From a checkpoint of a small transformer trained on Wikipedia.
Training: a variant of Muon for these matrices, 576M tokens, 4396 steps.
MLP neurons of a small language model. Each row is named by its layer, matrix (gate and up: input weights; down: output weights) and neuron, and shows model dimensions 64-159. Each number is 500 + 25 x the weight over its row's rms, rounded and kept within 0 to 999. Numbers have three digits each. A neuron's up and down rows have the sign that makes its largest values positive.
After each neuron's rows, "fires in" lists the words (lower case) most often at its 100 highest values on Wikipedia text that the model never trained on. A number after a token or word is its count.

L10.gate615:505528478472554461455523525516511491519508533449459541493509500529504524499519481481524471512503484491516501473505553478487509489485501452532499498501471548464491477462506517546559494523467562530509476525503526483507515502536456468502487497502529487466499492494496520499493535485455487538
L10.up615:509524488453497508497455480492502495499489544461478461489490521489542518498480482516483472498511514516494495540482523484497468488491499511508497496561503518454538530491473556502533494502512486505516526503465536478469490488505504516488542480505461486473484525446484509480516465462470471485
L10.down615:491479512492474555508509515533481503490492499455532464489490525485504533490510457504468499500460510487522532505502516520535499535510528467487500471524534495506486521484487498474486497482507508507490490480452500491509486485497515512502549507477496487515493485544491523475487522503449520473
fires in: "by" 61, "born" 8, "until" 5, "from" 5, "to" 4

L9.gate212:552481466488479490492493463479542500547536506516512477508500456507522480494473445485527482464491481511488471524501464476473523479512465507459501501495477495488519504474529547555498527493526488547499460519526479473420478508492500476521475506472537511505528500510500512505515482526471491446
L9.up212:525476479495497514499471510447535515498490493479525526508540499520461538510486531492523532499511517549511497500475494491498472508515476487432532559485480459504496537500524514494469502535495542506493471489523497557477492479516473524513502487537461535488523475508500472479505489519486475485
L9.down212:551487501521506510500483479544484515573502491483507459465529517528480500481513481499469488532542516500495465495477512530515473473489487466503500492526527487457498518470505498456497535450433477449542456524482509568491521449460533505506507475493515477507453496470514495498483463464514486509
fires in: "to" 39, "can" 14, "must" 9, "only" 4

L9.gate763:475489455472472475565517495486511495504494441512523528471466512467513510481554527502528574462463533475483487498523492508524495502497537512533475514496489514507522488525520515501539506529472508492433517482495480465484530507487450477537465510558501483489503534510475481512492517534514482504
L9.up763:508468524520455536518509439475501541518490538502451477471516507535493471521507499413515503469505508505520525476506510477512471499462498514492469528524498534539507515482529489545537442518500547486491486489551516569465522542515491489504461489506494531465509483495517500539534492505474500459
L9.down763:493473480495534545519520457508525525474459495506524531516448525439505490501508485489531508498509503505530551472487488536505518499516521578512530550497477532502527447480516510434507466503474508529526459525520506501505485500508513504543485474514492539496547508497500495476478500502513499454
fires in: "i" 12, "t" 12, "s" 10, "you" 7, "we" 7, "would" 6

L9.gate697:518540488525462486501500456556559496502497497500526546532495532509527524502495471473527487468515487483472525510490498490499490544479490517501502529536504507526499514481506514482529506539499515501475493506494499493442491520497499495545512490510518566470497486525472534489526482497484535544
L9.up697:501483495501474495462487494503497484530463489513537483546464507533477497539480510488511524497489471507503492476501502460537549536495484510495506536510513485523478475480502503476488510503457457453499475527475484488459486492453483477533509509538503539489491506518511475487493473520447507503
L9.down697:518502472471459513484501508470527507511452455554477462518520518513493507522511476481485504480495503517480508471504512532560493527463482492461518492485521505503524506468539469458577572477512450468491505467500479526471494492502465493482484490520517505537524517523487523469520515485509487546
fires in: "can" 29, "to" 20, "helped" 6, "help" 5

L3.gate583:573495497509514463502491479544444487549510518504473520478487525496494458468496471478486495528553521502449451503474487469502491525498509480508476495477512466503465491516512498488522522510467525471508490474486548481493500534498506469526430514484496497511502577492499488473482505454492462503
L3.up583:457525470528524463486500488489432538476523508529438501505529529499508476549486485500494498536497514489481502473498514483442511526477455514514452477514501536468491451526515469477506486508484524494458482504505495504489519528480505497491501496493493495512495514546490505476516513506506482487
L3.down583:482516470461498505438520502492475468492527506509493527531480519527527487455475482511490505540468487503542563455485531481525532524495515481507520479517484546478512515515482528486501532496487471497480491454523489526465472491467497504490515518513542529513532542526504511439509504489473486517
fires in: "by" 21, "at" 14, "as" 8, "from" 7, "since" 6, "until" 6

L7.gate353:477486510500533511483519528504468501507494488521520494526521505473520501496508503508542510498487502499512509518545460498474478531508531490490471473522508506515493434476503478493479471501497489545564491513491466513477538501556459497473520473485516498504453478478542452495482511479530526505
L7.up353:503493510523485538470464521490466479494562481491510531487511484516511499520515504514470513535509504522529513503525494516485526498554481521491490500569472486474488462484516468537555511506524509505524482512484510482529504518514504536511481509525465492536557514515508492514489504507501492537
L7.down353:536491482479471498507538526460524480523482541503503477512488495523518492541536521462470505547475498489474536472573532495503522519488525450495541508487526531520529544506498533516500515493506572484479523508487522531526456470519505522489506457493495498497513509486504484478471485526483488518
fires in: "s" 27, "of" 21, "about" 7, "the" 6

L3.gate66:452475488529491538514501519499499507522512554477456503543467461489488503493477484538471540509475545479480483487517499428527519494496476447514498533464497485500500446502521519528525499492507484510485497546514528437497519466489481479566485481488547509524510497438499507500510434496535518512
L3.up66:542503523463471521502489488498470499523529544523491500515522479516516476515487520496495552501543520492441503521495548546515493522549478480497484465435529511484507480479510500477518474522518513495530528464439507500502457485522483477489531503457479513525492467487477475519495510530490484492
L3.down66:501466511473525518471535511508451470540485540482552532522482494509498474476490490511524488491451445482508482470464508521532511546510492450553516488480486499484494486474470501490490485492464469519500483480522497489514488486517508497486537454527487510525439560460485488506537455468516528506
fires in: "at" 16, "due" 15, "by" 7, "without" 6, "educated" 4, "mathrm" 4

L9.gate355:553514479520488521539512505507467533528521487470453530453524466550491494488479515474485536462526504503506511507505474501461481469512468481472454560486486500517504472526462454478504482518512545515523520495494534497490501528526495483552465474505502505520535509487495489507510493508580527535
L9.up355:521500516484498539519536513458454466524511519510505507474494510507503514496536490494496542477472514470510497518492487465537504478512517520514488508531468475557447504470502489492485482515524514525518501501526475494527477522503473477500480498477493533482484504448505534504521516461508498506
L9.down355:510547486479504504489480473479466530493473486495488481510489518533524495523476511553508501512496500474534515521515488515473509504476519562516490502477549486446498540470531526482499489474432534512481482506502498501449496511492489497505519516512497494505488499481538529456520514479497472479
fires in: "the" 30, "a" 18, "in" 11, "of" 7, "former" 6, "s" 4

L3.gate672:516511500505485499485453529527493488499543518535521492493511522452531519490492488452500486516442491506491485513554504434490519493471490507521500483507580504497528526531524556510460525484550505473475460505508483492450509474509463504477507490494507462520485492510485489510526455514475521484
L3.up672:512473486485527513515475513514489528514475472528507519548526485532508511521523498500462502495451473499511549509546510490508557510516523512488501507507520472492515495529481479559517467501464497534540528491519487466501515452528464524469500489552467517551504517510490539539459499537520500525
L3.down672:535512492490450489468553546480482563501516507481560509492490492508466465492483522515496471491491479514519481506506515503540464465450539476498481498500473464544491522514484457538468496504480487499489493482526503518488497504529549464480486469484535479463476455524524498486516484479507505480
fires in: "years" 21, "as" 12, "rather" 9, "now" 8, "always" 7, "2025" 5

L7.gate682:440504474500473476512510508486499527496529510519476504521501477501535476531527478485481491483459430487512495466536526506484491510511519494532453522460494542544476495503555555471504522494521511497493543475504473507451473536512538519476483507469537474505521491517494498476517504500509489504
L7.up682:501465524476490466510522475477518526530476510506493507496470515452457546570482496522495496469515514515511482474518517491516508472550467503490481497528496523503486479540502455525496527493477440473499482479543513527470505510488486523501479505483570475529483496482512488483487509502473428502
L7.down682:497429511493496532502482543514503487507475491489521440530471579512521494500507483491525548475519533478482512514492488467494531516516486485469487554487478513493508522487506553493519490510520506521484464524458492510511493508502472483463485474492490503527501526502520505473504505540519444495
fires in: "they" 20, "we" 16, "i" 9, "its" 7

L7.gate23:517513520471477523477464527525486502494492504501477540486496494501511502519520478490511527512449507490552496536492521499529508524510520485500473504549513502505527511505527506462486508529438507509498504526535441499473520475523496516516493519518501527465502470533488542480531518512494490481
L7.up23:464476527487493467490495514532524495454500535529489511470518504498509481513510493464499518505512493507501495498492490473527478513455488508508508488484492478525491515503513555510498469494532463530473521473492468462538545498494512479492524503526478535526499536530503499514453490469458466459
L7.down23:481530505498496489473481498467487482541499463460493508532474513493456467477545531492532507475502511513518465498500496524502480473482562514490504508550482495509509498514504483476501511471500511453497524485560521512512480485493469554495496475507485496464515517496497518455523509496552525529
fires in: "as" 51, "young" 6, "l" 4

L5.gate63:520476524498505519497511483460537501511496511496504497504542516471486488452475524455485476501495516471474485477501466512444509514517472524486500508471503449546493570470490500453489498493524529506534441487495492497500482470456501520557469508517473511497475456510487497513505471500502521490
L5.up63:524484482494528525520497479479475502524497466509505480469529460480498466528517498497521482523488516498514480508509534492495521515514479510526525448523500484533460512498551521463496503460515516452482480494501490500477511514484518515526504497527498508519490509540503528508522535500528493465
L5.down63:506526489496497447491553474488522518498463470529501531481521525418496483484478553525465479509459501471511452533513478514472532480448524530476480485511542505522513474524503518510528496526523504498469417459517523476506521521509480549467480472517497485486479474485484532470512530486494460530
fires in: "of" 36, "in" 16, "on" 16, "for" 11

L7.gate820:504514487508473548538522500454494501495471515469512470510479498527505520490525527446504461521468526471472500472505506504514489527556490485489492464516515516524511542473513504487451504556559492529498459537477455530533473515520486491515510486534521471489505487500519484519490494460507510509
L7.up820:512492487507486463492496489473510476513535475474477460518529522481493485512490537536508466510469542484506474489507503550534504528521516504474485486487484493520522553517539536509472535481439463488527528507521528506492477499443500523465535513482513496527497496483553530511486445487502532531
L7.down820:477451500526472490466494554497498447491528529508491469519516513471491499499468509516492504522443494473500495506502519506472466510532455426538505428543489512513481517515511521556538533488485489496508491493484510491474465520466513521446482523472468519520485495512512502510534479502502526500
fires in: "at" 34, "in" 20, "of" 5, "among" 4, "around" 4

L9.gate308:490490496500525470438559549484499439521487533516457567479524490501525479482530498536510474462496502511478535523521509506507460513473483499469507516491536534475527476518481483545498480496501512478492539474471495505515523500523430508478554490537498486435502439505469510463461514490540495497
L9.up308:508493510518489488496505525437486501532507495533506472469486529505460496471518466460540511512500505464498485491518533492527486519507510538481514515508448523483533510481495469477457496505510445500486488474507478469525472511494439493497512496465497515536504493525509495465507478493498509545
L9.down308:499470490478491497542465485467509474539529500508474501491499495506480540489526524525506528477499512497512482489488491526487483499538511525489494527549532475484505527490525478544449477462475495497482492499514450498531453534491506495497505500508470515527545462485506456470475476506485448569
fires in: "the" 33, "played" 8, "finished" 6, "s" 5, "served" 5

L5.gate168:471539523523531496513512493467498496494491502503511527509524499483510463516509522526494522510482496495540504471514511534542479519526475468528505511514508532486543488489480530543479498527502479458507488480520517499552519470478483515492485509515474508506511494535470467530489502486515470493
L5.up168:473444493484462539488465493511524540466545473486510458486530488540496521488464521503497472501500488490495471482529508529516532544449515507499487473493537508518488567496495490502479503453509472492470471521509513538547515464453479538523470492489476505480550459517507520501541510494464481517
L5.down168:496482487509520449505501491515490467439430485494502548527511505498480509505483482437460478464490496509528549494486488525491514509542490485504546485521532535517498476510503506545483471526557498471458459435442498509514510502470503500475485495487511509526506488501512533506482484482532540498
fires in: "with" 53, "to" 8, "and" 8, "him" 7, "early" 5, "them" 4

L3.gate472:516459474448513493475497533538480534527490502521465493563508487516536466483477508508506473480476507543479488479475458537487540550463483502480501525488493438496469515481525489502522509541537524514487532483462475542520499513537476530490514484488510493494461508496443548501508532461532483526
L3.up472:470489439500528497509465485497420509509517526485485499517533497470510470477536512515506483491494451534499519459478502495495515485465528530461462493494481515480496484455520525449489507521496508511475518494486510493517522514477486457496480463494494511497480487484509527494481471494531492460
L3.down472:491503500518456499504540496509509459502490460457483506528495501432496468491499546534535508489483545491502502440556486451495455502459501481497535492545544519473491502481494479506435521490497505476459476472481513508527516532483485508476473512528490488495524505514498473483467475450490475476
fires in: "it" 45, "as" 14, "desegregation" 5, "châu" 5

L9.gate253:509551503527521523538473495519512543498495486504500505466475461484509487549465432518527505487468494530533545495522537513535524510511544522530485484494435498516480490502527462540505459511512470528488489484487492476463496490496464510446486503473470476447567463529460459509533488444512513536
L9.up253:484490529472562459548500523503497512502518469474517489497469494517491450485486450497518479485486487470519489516468569542502516471473526503539462486507482476506451502494528500505510529518448474528538521488517485493474485516439560526481497501512477510495540487532480490553498512482475495515
L9.down253:514513492507533464506492482515513501489472474488523497506500541481468495509499448532544511500549468511500499503474522547493459533505484510528537481463494459474465499483498525519502454520496481531499494519507480509451499555525482501453492497509487548505464488522503536471515507493486485511
fires in: "the" 29, "and" 14, "to" 9, "in" 5, "of" 4

L2.gate149:505484536471522499483539518488525493513486473522465513547503522499499483545489490535481465503483558498502510548531491530472490483511499493524491488515490526537516521544493510474501497507499506495483505496504494461526512532490490493490500486533481487523476530493497504489516502480470476504
L2.up149:507471536506500480528515518452520460544508496503499479502506473453482499546485569528496515534491547499489515522495507498520490498500468465471537528505487496485525548551490505457493493546482450500516523545497527490456514462454497497496491510538489495495471515515495544540522505500533504514
L2.down149:549473464436525530469483495487491502496538503522471449503514522480498519530496491478510529494472484507494479512498507472520506510492508496469529477527520503464555512520489487469512484479482478473547506484468565473544482503526522439518496526474486505532501529490519505538519531453506510475
fires in: "of" 49, "between" 16, "among" 12, "all" 6

L2.gate179:509508506502481503473567539496460468486490451529524540504480537536468466502531470512475490505531544518410495507496488516482499531455501517504520502501501470506521474528548490495500501500530538517481496512477505498516445462467492490506509512496518518522482513497495527530534532462505481497
L2.up179:495485501489489511474503491434483503490506500497481502520527473529512490534514512471526478519552485458509510508507483527562462494475448525508509477521436520472500501570489528499517546488464520540491518453489511478528520478529439504443502444515542536515540478515469457461507523494503487506
L2.down179:507540488496467539465493502449493486476494523532482480480483500529458518530488485549494479469512525460530473505473477499497473486483533502487498549462522537573462531504500488495493513522539536488512480495455553464517489499481499486460475529519507499472512541532513478536529461519530500507
fires in: "championships" 12, "park" 12, "center" 10, "stadium" 7, "centre" 6, "airport" 5